config = dict(
    d_mlp=2304,
    vocab_size=18895,
    activation='swiglu',
    rope_fraction=1.0,
    bias='none',
    init_std_down=0.00246,
    beta1=0.9,
    lr_head=0.00372,
    grad_clip=1.0,
    batch_tokens=[32768, 65536, 131072],
    seq_len=512,
)
MLP neurons of a small language model. Each row is named by its layer, matrix (gate and up: input weights) and neuron, and shows model dimensions 288-383. Each number is 500 + 50 x the weight over its row's rms, rounded and kept within 0 to 999. Numbers have three digits each. A neuron's up and down rows have the sign that makes its largest values positive.
A block is one neuron, or neurons of one layer that tend to fire together. After each block is what it responds to, as a language model described it from the Wikipedia text at the highest values.

L2.gate650:425561493447601477539514461430483483509519463603499509544515495526541397426551452505471523434461486431433496486561433438447427573424572446538502636472501522492502482457532460494523566500580557524515490562521497467541508571494531407611531518453455524613498462456486456591600477533443482503
L2.up650:386504453546494529443519481543554460471492456479454426502517562504425482456600484495519459451458556429482480466504497466483445464428539556477533490511491488594474542482564460516398447402485405553579507563494437478447502522446541554569549538555432532524516508505548507438508488516522500514
Description: Location prepositions before place. Prepositions like in, at, on, to that come right before a place name, often after located, school or camp, e.g. located in Bell City.

L5.gate8:486436488501521560506477501631540478488492538529487475452496471585519512578492444561487482464528464465483510505565566499545512485517503439452471417650410354499519474503582499498586514581473532464590570389468564523482477508475478472462549498506412480566461459559481460472520540509483508464
L5.up8:439477512524493473574431479552544545512378543519526511542489432580480557531438512585424574465471521572487464486566533486585577540548504516573347536484613463562477469472462494488488461600461575541608451472560542405488547560528397406454503453503520464545499399501546444587554488451514455525
L5.gate122:421491438499456506502469494454433517510480467519514546447487550547490481426560490505533457506616492493381507519538541487575469520397428425520609548565525443450531534519570502485501544609552452526532517469577516519572508527366538502493444436545590499586465430599558525544543521482471524478
L5.up122:453490499455489342519512523455402478487517521488475536538617477535477439533547491536467404460493496498463479487512482450529326444533438566472517456543473405430512560516571506522516529569501485503576530528487544495568497481449534515575508536478521473500509438573447512446465483413449440514
L5.gate898:439598453447581489516574519489557508516585459469503524476452475445564523519434523517454484509523507517497433491499538558488576573408501539420538513522524474464541592570461432453489501548516590478567543494475553489505542525492605527568513523576496441531484544563431492545421429525513510514
L5.up898:541498545494513511450558466546396587514452526545483464533411457573417605479479513543614503461567497524486503494501430528456436498493503515560445522417535483522531463496535589449457475505471521433460493423446572499434480482583591489550517650541553488431396439564465530472601468505433530542
L5.gate921:545449528524571481527571509509558409568463607450500553560512486489557449456547510508484478417556458537547494496549546577517550539541479507484541509445419612569389507491488519494416634515555484553562451483526534429453453579609542589516571519532417451501485435531503496553460447458555503511
L5.up921:548538518604545531468577538564493576461514452557486500601539504492541563441486592476462495542532393502472516528501502597531449545508425417510513532466485475469520476491415507460484517468483528419489477502551453475443519434429441427469501514462495488559455489399503464522529522437557545494
L5.gate1098:517552586529526453447389465465568474545492480409439469443445522516452511526542553515524525426396482495405485446531560507461464466402478463522492467521503460550509510547446514547526547526546498513531486539469543515495468624513481456516453582432484510573490472528548604544433450398622499493
L5.up1098:485539529464553407531520480527472378370506490592454499484467546512438535497503584481560526462460484510448502494470491562524436541491480408549508571605428493434480454509495462482503574454442441520585569515506519501570454484478503437520567507471428584545504482496467578506469529503476463525
L5.gate1290:487623400580526500385564540562598433489560411571521449474504479478519410520480526517486485491503429539424485548522487454552407518538595414520585478432464475491543461537541462452526539626567490431479504425513478494521504488450539525416504531513474527518408589500438483472530514450545458417
L5.up1290:525497427521445459458520475488539473491483528526464538508488468454458499472489440474454532500473474480412419500519449599529454488476557476401574450561502456486499455544533498449476451603588479496524497559456560491485492426464501542511536461427463512462484454567318473471561517444469471417
L5.gate1519:447436479523480450511516406488561400444475567504563522526371520521493389477592505463378512530576514451529481502540448380563496560412509452434530444441551448423517467548546518477499590473507495472577378546473481525440544387522440509482528525500594452533440565539480468498556441416489498519
L5.up1519:491508437582477521489549500556490455429536583524592464420412370512551464449583555504558524517467493537547520465521474383515505485435525480451509491528525569453526464548485468512482512484499497465518488586518568487550477401535454497560528558442598550538458522460471501399564457434476562538
L5.gate1732:514543394557542482541448502550554461489438478573496508521519483530562545522379579440483475475507538428467536461448479571477560531516524499517544516404463547560482470497462533568448476581459403536551429542449520489474491504510483524542604469539472597499490491491434518625506555523510565503
L5.up1732:538580537522538501474504468552542460467597517527494526534487528499515477466527573431463567452599502496527453482520535494515489495472515447561545512487515435488546496399485463433445561580598459546460546552496440481462492511468506479461506523424532498435428580503622402425551479491491461544
Description: Table header ends, subject nouns. Line breaks closing a markdown table's header row, before the |---| separator; also subject nouns or pronouns about to take a verb, e.g. The company, The series, he.

L5.gate27:503534496538462477507542436508481494537523553568551514470504508521432413484495592500430523520428562493510432516505556427460459543509472541536609570452512421557499503413569487575484422521588504415528456586453474532545563503366480405444459543523520477480404530481485484500557441507458553413
L5.up27:454564552464506525549570433560469538557589533462498617501539530520498450522504560639470462584471509479439525568464514613528509497469530533551559494351495474538500473408487576507441561527542466418562470422464613453537575474526590391500418495631488548486487545549505558383485424532489493587
L5.gate288:465435509526501501540496550483362493471473474357490503584546519505475440484556493473490449592485433476515488420499489518497540575428492543558552510549493554435475563452459548464463585508434506503448501498496573480556469407429565590502411541488559510548510563474567542540509463494449463554
L5.up288:502415557475447527548515561483408606426487511417419529473519510473479454443438500528550511533443570472529577495525614533548497531436567569531478513439387551455469551398456496486506558495557370503545609471592576512504388450509600474582470443600487525555545538482552524413469515555501540569
L5.gate381:508588566517533532477538509445446471445519467517477487479537509450495487483517588502481505502540494550452557470447434452542497563484491545498569500450412544591497427550436517515437574417519579420514443573516470444534550498470470408528493483542529505566473591476504551483535484486475462546
L5.up381:544447484445490463514430576598520507468444516527485479450479564564496427451510618502462446462468582569437531498462507497501506472479532423506517468495552477487426545464506416463527468506462439437397464443450516532451489583522487445398495468489481526504562547519459514476543462530498586480
L5.gate511:567507546579529504452419516536501486534496519512477405498554444550501392490612469628592427497499498406448520517531417421569441416511442492585477542580405513464496484454548530527442547527512451413520506425502459419538471487519417443453568437492552448517474556540514554544501481528504541489
L5.up511:457469548458500509627461545566443438544493447518517514455477510503557487558569570541463485397539559489518529514581528488452590481414496503573493500469611483558479482556569420480509507540470425556550500454562515394533573398489457512549491467445483547507561484532563585515545409473474608517
L5.gate666:553567494501504484480526446527517498469486567446482463511553486478543535517497411515530537515596540464450416429428402457546496432461435489485561439508410467573521410553490474459503597517475429459476500535505588487403525536592545517528457480566436492524465450501584551530461530423469548440
L5.up666:533509491596548545516580482516512482468559481521503463525539561463498529445531474527540455541552438393410468440514466480543468466517489399439470575604480516511517607483452536478500550545431540513575520490506474480477561520550570460556502476548404467411448527512496479411455499420480539453
L5.gate1068:558454435454469532498471475495428528493508566482495462487463432522433513523558599499481547461614530514463571470419481499548457531489486464622505500518423521506462545582496510552464494573518526417512463572476529512495492617584435500469403478491547603543432478539482513486511539501545425516
L5.up1068:489534582544507534453457512547494431429603501551517483545458482417535459478459484484522527594574405403499461534417509475489526561391482625482419486498562547532545531484535534458483551572433531511567492439448491527490480482559394455532499456458513570545510520530475454499504391474537489567
L5.gate1993:499487545496571441559403525523432583509500559487507435496459454453482518489531512542552446339539537496430457477591508396524505492559557499473476563501579470525503423498446569473451519510530626487521483556501486478506435483548507356538430391452506552436479450479490470462592505492558552494
L5.up1993:463537491495472423538514505556458555509584473428535425504511515468555483622528502534475486532510485549468494539563394537530567427508495591451573519520487525453426445484544538545539512454475575541509489523503603482500495517508530402603449464470485579575477420521426416475568527441532590470
L5.gate1996:567530495498530508530387458507403527492477480460465427496515438481571498543475559495495508468509499423493455473504461491513539534566514554487500430507457471411471452412414531445394573462493503492452626536518472536469405545508444475445437516480433442460443445497434509485425562435532519454
L5.up1996:517484501499502492528560459525487531561411451528497491420541548414596389532533475503505518432336473465523474497561480539383511555435527422486531563492523485609578463453495363425475537538492475467528597510500383515505425518437489432468454484600581506479583572550515457542492535488553444545
Description: Place-name slot. Tokens right before an expected place name, mostly in, of, from, near after born, died, lives, University; also birth years in biography openings.

L3.gate230:446571418525498570513508482465469496417559520470457532562526352481450514490475520535494571507460523525442578453521528508560644526537569529534505456498556515567487514461533478538420489492496552583533511507428532516477494433521499528494525453479544508510447534460482469425457406457448534533
L3.up230:471512434497524451537512509511475568413535471437571471577505486479476594513434545467510592526478598554502559526528470554471572580504482591599545601585479433562508587430514483605485535459546485593443553480480502435463495485534598560498538519588511382526471534430576543465478509469506530464
L3.gate391:569566521480438465630497488561498451443382581495528552469480487508456512449509506462493486573520492513514552534420484515480528537417523451450559559516457408587458637546458480508511599466467582465521448524435488497472463468471507557547546498506461457426577439459530536572365502478484472462
L3.up391:482456434499573509425508435443356576501571522580582456494526424495507547481423502420526538563494516557509510489532507465467508554526482586507497576527490459567503431484546456492483520526518540519469539505543470417453518552499428525531543595440495550570480446517407539518403571459553495455
L3.gate606:535455488569426501559360558524469524461445417459513503455449420468542535491459538561553522500397521521420484462577507438452556540474466563519498452462577556421536629491483567511485605553586394624578562475494507481424440458528496547518480506391535541524458468560461462528400496513541458474
L3.up606:450545468443516447503440517406394553544497519495507514622541532448423463556563501563483481431538493492441535519457426462522433482511455417594589378550516494508458416489546418547518556520569515501542547547513491357546413483438563504513505501452654564430468520570478491459505523541492442504
L3.gate700:471496449614510460545468556382499496537450544461479421569474533531453461515442481472523577524434483455522563470468531435456522474488584477492568587506517486570526520509535502582397577481500507494541514463504553445423430468515491486454567508482517507426493634492468502456488518415576513429
L3.up700:482519416575547526572522488504448500487503473533485469537430417524449532550617483506475434444530468444522453519572511472469452517517551623435537507561559577565471527515470461421573518516503481496490521570568597554436459466503542459498507628542508501500552566468530425396549405515513514504
L3.gate987:462445472492379443476603461490468542512504573525405511502500543513529479519467464568546593519524468515415522500402547474494465529436490528450475513476564450491536554544547497501447451503504427555495550516414470587465411541533495554536507493481495440534567529465558452510535501494507463524
L3.up987:478484489500581519462543540456521454457440469494464524449485522452341571512436510519464507509431480504507519481485505479544443537537575571511449469547482362520497545571465563542505451569480474559451568439480515568425495541421514499467499475455599538505504539425489580480421452536431453510
L3.gate1203:558574562537520509477415472454421460442531504495584533553470463559583576506512487553509528488566383453504403512504558571468496466531510341551535436523573458492474546435528540552438539469628487575487517562491487473516463520540550512375539599468472438533526493530592524458536516537458445493
L3.up1203:496414358503493477503501525453598443469481548550545549451477467612495441512485591442538548425472456516565495447479421586384595527485510521528584383496523493454446496490477435538445522531525506469487508495491565472581504541450457531500551484445521586534525437469561569515623492507516525534
L3.gate1467:459490520574553486493487514522432511437557557460554425488426497456436541485471504501489547510467607574530496512461479548428553481487537522497568502474488552445458556536539506577376516505550490525516486505484454483399499454536528499495523570425485587535459626579556559559387460546616554490
L3.up1467:421390479610577463511445502503436512497486540606599481513457531609512429542489462509457521548522528522452567593497454449470549524553604448450447439510433529550511526592503455558466451482429517473503534556417469636486549511517404496501525489517458486516518539513506558494466464515582547508
L3.gate1884:449467416537532406393572521479455542573460470439580467492473491513452573551418477503453504473505584485490465476466441537493514487539447509480545475432435461474486373451429505469537502420465574442504492492509633473551477519572504428400535499443457518457468508496416576505521561507618481456
L3.up1884:462539595509528533449546510455498538528502492607482500527415520468485598498483495400499513437527632637485521408509601512558564472595412467509578505566521394626491457452475519584420537455466504449487506501484515531476468468518477449424533568494473470476531517467540441627500499508532437436
Description: Word after "as". The word right after "as" or "As" in phrases like "as of 2018", "as is the case", "as well", "as a result"; weaker: "which" after "for"/"of".

L3.gate144:438537570436543422465451474537619446501493510576497513429487484434505460501429536456479475545495595466475437458443489587448505493539480592535475463486520425502587492483502597455542583434543613484428537524479490540541501529567586466512503498507442501445488543432532439543541554514543486529
L3.up144:520518537474559428482444541471533533652483563570534502443497548381539436493496560446507488602525503452433454564616439536404633508481506483487543464506495446581588475508550525539497578467462510512461515519529558561501454636572530514564517560502477471454462530486434475501510616516617532448
L3.gate282:525516462406487543509471586393505512497466419540625498531490519537546484394442539492434599543491493509551551535483575578547529506550530465577535608469483524553621536521469556584493481413502481585510513476434464513512508582548479466452507522591540510527457491473470555473479515517545448432
L3.up282:509492459396548501474544512557531584557527459554413517488529538478488454452540510503497481532465423467435589540584511484428500458528493448487504393390536412519520580501564548454536538493556441541516541501495497521516526486518552532508535503376612514481440461578506541584551442491405518396
L3.gate353:459477521441462539528480516528476512484538468558585489534483468487460454492419451488482498566426413491474501489509444538436441454509483554556517531323426541468489547493457583640549599430519491499453502461565550539479523502584533598485454541481515510498473520557550624508479541484528388412
L3.up353:460424459484586485500562513477567534535460476467548396476526480452498502367503469482530566530421470434494538435535477463476507517515466494532464387519492483540530434407551410466563551442496501469508529498503510578483441548556557558455424527592514583541575505548464472426509451413542440503
L3.gate400:445456580410467480537488500535452461484499465530464481511482483450479561603447478529506450484462546632503424435489484422491522494430505502522448503446423423431453515549419532367492536536449558506586515482602503451421379572515500530523526439500513447487495420528546507523418487584554455488
L3.up400:460377507502463565507581453445443477420618549496532446520487449518535558523474445550551512543440476464487486504520569480418497548498506450492444602479497508472446530499577481451499474547472552513560539497507526494508497544330483572609502565497550489510525475537544533523513453519533431516
L3.gate587:469548517514531574542546486477492465543466549407590465525524514393503507577432421554523512501483526525507443601436630475540488568490570507545398478480527520549545521552423450473474540513491447494555463497446391503487441489433465464500523490600490414477443420460477508500451475576597576450
L3.up587:431511512528496497457551474541481532475571521572449490506517514446490467477488595573485483487543472592471429486507466438424517538389516492481442468378474381576425591488527624544436512576449552596576448549492522488485497573493379525550511531510529539597492530480476474471487519444496494447
L3.gate621:517438497533508399504472518505497471535394539564574489477567433506456459525545552373499436613480543473417557575398544451558444469479470504479435548428477484499510509509441523606624515544463447520573493536584544571424466548508468491488472489551564454474390482532425442536522499497470558499
L3.up621:554476463474520555480452536536525505421479548560505525493512427583471536487469490404453517529607594624505535538477457508489505456365454500463405591469465468514611409489478518550614578555578501554529510514601461449442433464503434448562501467590515432508451496501488493513539500400446477568
L3.gate735:464558509500477511425415609471496460466497463535411468560600549508495489495481528483492448460547449410539531505514571463435496399456537559506510448408477502547442530504503597522491501532548498551506588458507544541548527495435532502519590541413557468408515518494451547420548548502566467502
L3.up735:435503516465542428534585541435503426548484517479541557504453471526410524442453497491480478475562513476403517484547494484417430549507530540502423498479559405562597523420565506539528479409548426417485465546443418469515510584440481493505520510514477582507438407529545466513561411497508476518
L3.gate1157:452560457512531401503445456575426468456595547558458522514532492429447431586514581564508531665444495432482505442456491485439410493426554399542466496502503510490544484571478586475473565555544514513473612498496536504571456547554600523583512478539453528462430529486428495519511544648455485436
L3.up1157:572480536432431478469502485539466460491567517441516517552520514381483524494519593531562459525473535585470443510524496538428507553566478464525362461470543589515519451516468552437511531505448492541518494495537479559556429608521563487525598481541478465526502451499479475504500413494525438524
Description: Table and infobox field labels. Field-name or column-header words at line starts or after pipes in tables, infoboxes and data lists, e.g. Relatives, Source, Length.

L5.gate91:485487518534480533551527545569519527530488479537526575517494493490461590548496562486540538485489514467481490569544534454537604536451459507481514423481554501648472471529518521474510451465470417511472517489527457453587551474580467399508581491491509554500591452499544468469447464457559554474
L5.up91:579409532503461438480537448382552527409499467466490498510428451466441563465550487515488523448503442561508426505545552443563437490512559476547424544461496513446473437500487617533414510411548413535505515518506589554484523465509545587481527501499423498555443454533556425441432621528554511469
L5.gate1220:438481480449439439542486501555542499460477404438499506522474477597468496522493499477514537561483596457529514461542531539493602537474498519624637488467637445560422517478468517480431486570474482546491528544403486398337535490506540532453514577559455479524548575508499570515523483508497468470
L5.up1220:428513565547458495477553464500540486508548537497486468467583531602486541516540481492537679437464516578497451494541504462541601484469565430587448464466528461569435491543535474528572497562392510546562436527559484456563539543379500460522451504484591520474453500589481480515441447474413543555
L5.gate1265:343515530539444476406503517507573528469500537443557444471453500499526515532447458505474435536528472422417412513511468497524507478457501448437533521508512497520442483569470535434447384527464565520483570469436535486540464493493505527472532447443527503492449441508489592455457588460449549482
L5.up1265:513537564480381596434453535491601547492544504519517468446519500495446561538539465500482610494430528439467530576466520454451458513506539466547452538508472492452498495504448572491465482467512527521515484452535558463487553468430573532538485535498539449534493416422424475447578549486442542576
L5.gate1286:526542418496454553490505450443445502579493480458571465500507538518463573517496494457473534565525457471440567495352529590524557509526472561518477497554494431581456440451467474597437496545502475559542570447395478500466515496486454563453526528514451512525516387458592500547595490613596528591
L5.up1286:513563458487597412513474420557504500553475446540495476537477461501514515436511507547530542486537504542545523526509581475472530515435519414500549556431454490549426496526526569507381587588559480550448574512398563488443408519491535478474428523533456494532461522470487530487448522506583462486
L5.gate1559:555502550433473526553463472517489474463529423566510564553540518498514623510510482518495539437493441587514489480447516483527460559472450568581473462562542519525482525443522441462501465521580482463619465472414465497576405490505467535543604505424559438515466461535479511578361595513496567551
L5.up1559:569430490509553454524435591526505489425462535496530523448399487650435561501503460440524544381455496610538546535545523457564534453542513606512496511558531412487442480483462502487435474441545383524449567549514443453570615502442419452522552490531587537517523465476532502522454484523462493509
L5.gate1895:499544513482452405538550578515476667561519450555566495409523492441579476562509602507547530501503488462493437513456541579502554433468553628457456562604438509504453554590469524531460603539574479533594526523425553472465486543522517587516519594518528367611525484541511507541545551543458467488
L5.up1895:510508558548467535436529515519431465509515535543447479472530420466547539545513540536562577491505488537518586462539467489455521496425553434457571545554514480521489490572533493513541529526515541515496470586467336419553442534549373505542562537563472442595508509515421484479439507391532522482
L5.gate2199:498474522477544499457566505466407408597498488502455534422543496431597514528414438467560460477462488503498522556556486495620477496493520550567490527470597501561516557462442460511542485534542498485464430414530562470520434448501554518521525388517498532568524501484528527565457523486491570502
L5.up2199:457528612612661499497515567529556517434520459469493563482573503544541565507496441505503476492455422548474511482526494436493423478417419469509445523542390531538496458443437485464541540509477558516534510568478510489511478485523500427487448492553590456462509454405505527465552442598531548508
L5.gate2302:614489521486592549500475502477479557533461422425509496574438518504548436511573443508548564536497485468541437571564553435549528541438585518480514539601539394541515404491501456593357472508547516490444506502525473502439457520448514425545457529436543448570450446482412467462488531502398514542
L5.up2302:470475436480382472410483475531515519436532555497549493477489489507436421521519454487487553490558504496471521511538521589508467446447484555421437521471521500549476584432483436565504557441592537435445555485477559472436418543461589532460563508538489500520458546529540523474552517590470562535
Description: Inside fixed phrases. Middle word of fixed multiword connectives, mostly well in as well as, plus soon and early in as soon/early as, and weaker predictable continuations like went on to.

L2.gate624:482475430552466475479536557480469509494548494515520555433522504421545517476461574443532548526515433511560549502583573482496500508543573456503490515450439478573569463517493458385468550561483456539579497495488445481447453457476564480532510507522485494607496487410544479477531503395484521551
L2.up624:523407484518525517548387462450571453507492543487486509424562536468514502539528548490510522453519474487493517561455505456476518594467513455485530486514616550565400561500494493552498435497531546642542490456473562481535476550455530384426510500532481489507471424423471513597536549546541467377
Description: Post-copula predicate openers. Word just after is/was/became/as or a comma that opens a predicate or appositive, such as a, also, now, formerly, particularly.

L2.gate1944:428564549580545453537416444455513466510471552526468458441468452519454528515499436591546425451529425507429553463519597373505519614504417508503497425530457505518487485483471552518492506515493547482526556465480530552425477455433474560491478497442503548451485512519482485472480473485458438503
L2.up1944:457534443408587383488535465424541470498440472435472528494446527465483527459466440588515441548545523562393491427510516547428510386426514503498478473449422506591436506466608574469517506601461514539539459510447512486508498535418421436401477544496505545489515585450386454587450504528444477500
Description: Table header row ends. Mostly the line break ending a pipe-table header row such as | Year | Winner |, just before the |---| separator; sometimes empty-cell pipes or subword pieces in section headings (T-rain, N-ame).

L3.gate497:350483455426509429324441551525493431456426525535507487506674520506509539528564580482519449442421532517434477409450481436431418541516493487440467519532480546537491449501461448520455511462517491490617584518470514451432458487393469532488495468474579566496439451448503551502548509499506502429
L3.up497:467565500531472472492525498559462523409453602555504467591597593424534532467448436471480514440496555489449577487504459480488468421510364553482428601487543487544502498424495575503525608473490489509562433433501519421488486514388495499425401462470516570519450480508483588529491437500490450529
L3.gate751:449474506498514438484493429564498582528568488500476500520532559511460451549463540526547409525451388515486494539439529476468451534440492536499471515499543582508520457510485554492417527486479471524509476489454521410425438517472534516476449511462474452456470528486544529419447595514510496468
L3.up751:561522619393523473510497494463537580513486558569486516574482490436511508504458552475503464434488503553464446462481472453567562542486511458455475565523511431532429513514484467525469531516501498472512483480449480448388468496577471491505446554553492580519504436561455529530489480479459441450
L3.gate797:510508562551491487526527443463549486481467445485473457440526548442435526470485458490492396449456453455506558536517572536522513533530477594399534488525430484500567514517520559493459590558516407364384474366586460441372469509530482458479472553486521543449532524450488499475524531479489544494
L3.up797:487461526588446428409449482517619458483603413552553474410529482474475487505592478519504537525496496453531558521384523468578469593475557457498520495514527458550523502493524442448548504448552512522505455495497497424511494571463513496505486466552478443502549449563559580478547499589485615566
L3.gate1235:486527415492474541516490430435501435517482500512474518463600429471442444563555540444596495462452574514532560524494417520402500499473494558540493525568564526532513536493421497596486511440529512458601428566515544474468420536411538536506418505423519469393496561456607509438372449575362521559
L3.up1235:493414553478496485447560515483477495372597594583463410553548422432529403468593504527480455506532533512442510411575537516552554481509478512495489551537498429477484398504498647433583564552507410537449453525480493472480436438411466571498521493564541554481525501462567472524500506508496494591
L3.gate1236:555547490470552477504422554535512503502491505476482531481495631445501425581563445500581539430516474459588557548474465482549445405533451540435503371493466491487515556538587596529478578512541576421459470483483512425457413496497537504484491499594488517457514463531439534522459467467561508507
L3.up1236:553444492507591482500422584496539440498540492528476559452507624430480507454500622455452436456482567526478487476574513431475515500444432516485465469491425503619461482487571522476471462475432472492361482472559559429446484504428487483523526402568470395477537414536453465517435474497439454432
L3.gate1308:518492516610527552513480411470456439543486542562411519492546537546537451570513593491431538345384533511519507361437483520434520521556459540514498583553536536527464572511505529487505541536537422446536394415566505429579518469496613558471427447565393564503431531474499454470558530434535411522
L3.up1308:463594421484565459451496523446454542513432528543542568462510489509484484402529480594450519468532499519473508453562554435513467441543485470491431504468471515617517544474544447594430489623414406508530450503505440524490468567523447501457435502520468508507449570472495582537551516570514519491
L3.gate1317:456468457466500533560386462487588435540419446513458516597474487518562480480421403489533465506434575535451569467509477601461543528467460516532368432512455605459492496543529537501579598551487552517475479517528529422361401441531561487427493463604466456430569454456476555477508460482403445417
L3.up1317:604491439407503401544441499542524511452573526533434511558547616508594558558407469492467473460453524486398517514457433540559553490473409530447481475477544493447480452449504538532503468528469575503447447471463544405454466499534508498551509445536462593550581551512496552506526527468417518507
L3.gate2202:454495492530462536441521493412614567407454550518460486403547484447560452552528462456497436447442492471422498426371449560464472507507529530575472554507434485521402458512486547401426533519532585468591521527589528491443468448474463528537527473585545547479507594495450477495498590522554550483
L3.up2202:422531408485570477461467483522501515499520561575508473554500573550503560644551397518532469477542481588436458419416507525558443449461441442478435496549450450525430492508520519453454488549497577440494529526537508435468377544532558467540429554438482427441537540526376445474501573512533509399
Description: Institution location "at". Mostly "at" before a university or school in biographies (professor at, studying at, educated at), plus "at"/"@" before away opponents in sports schedules.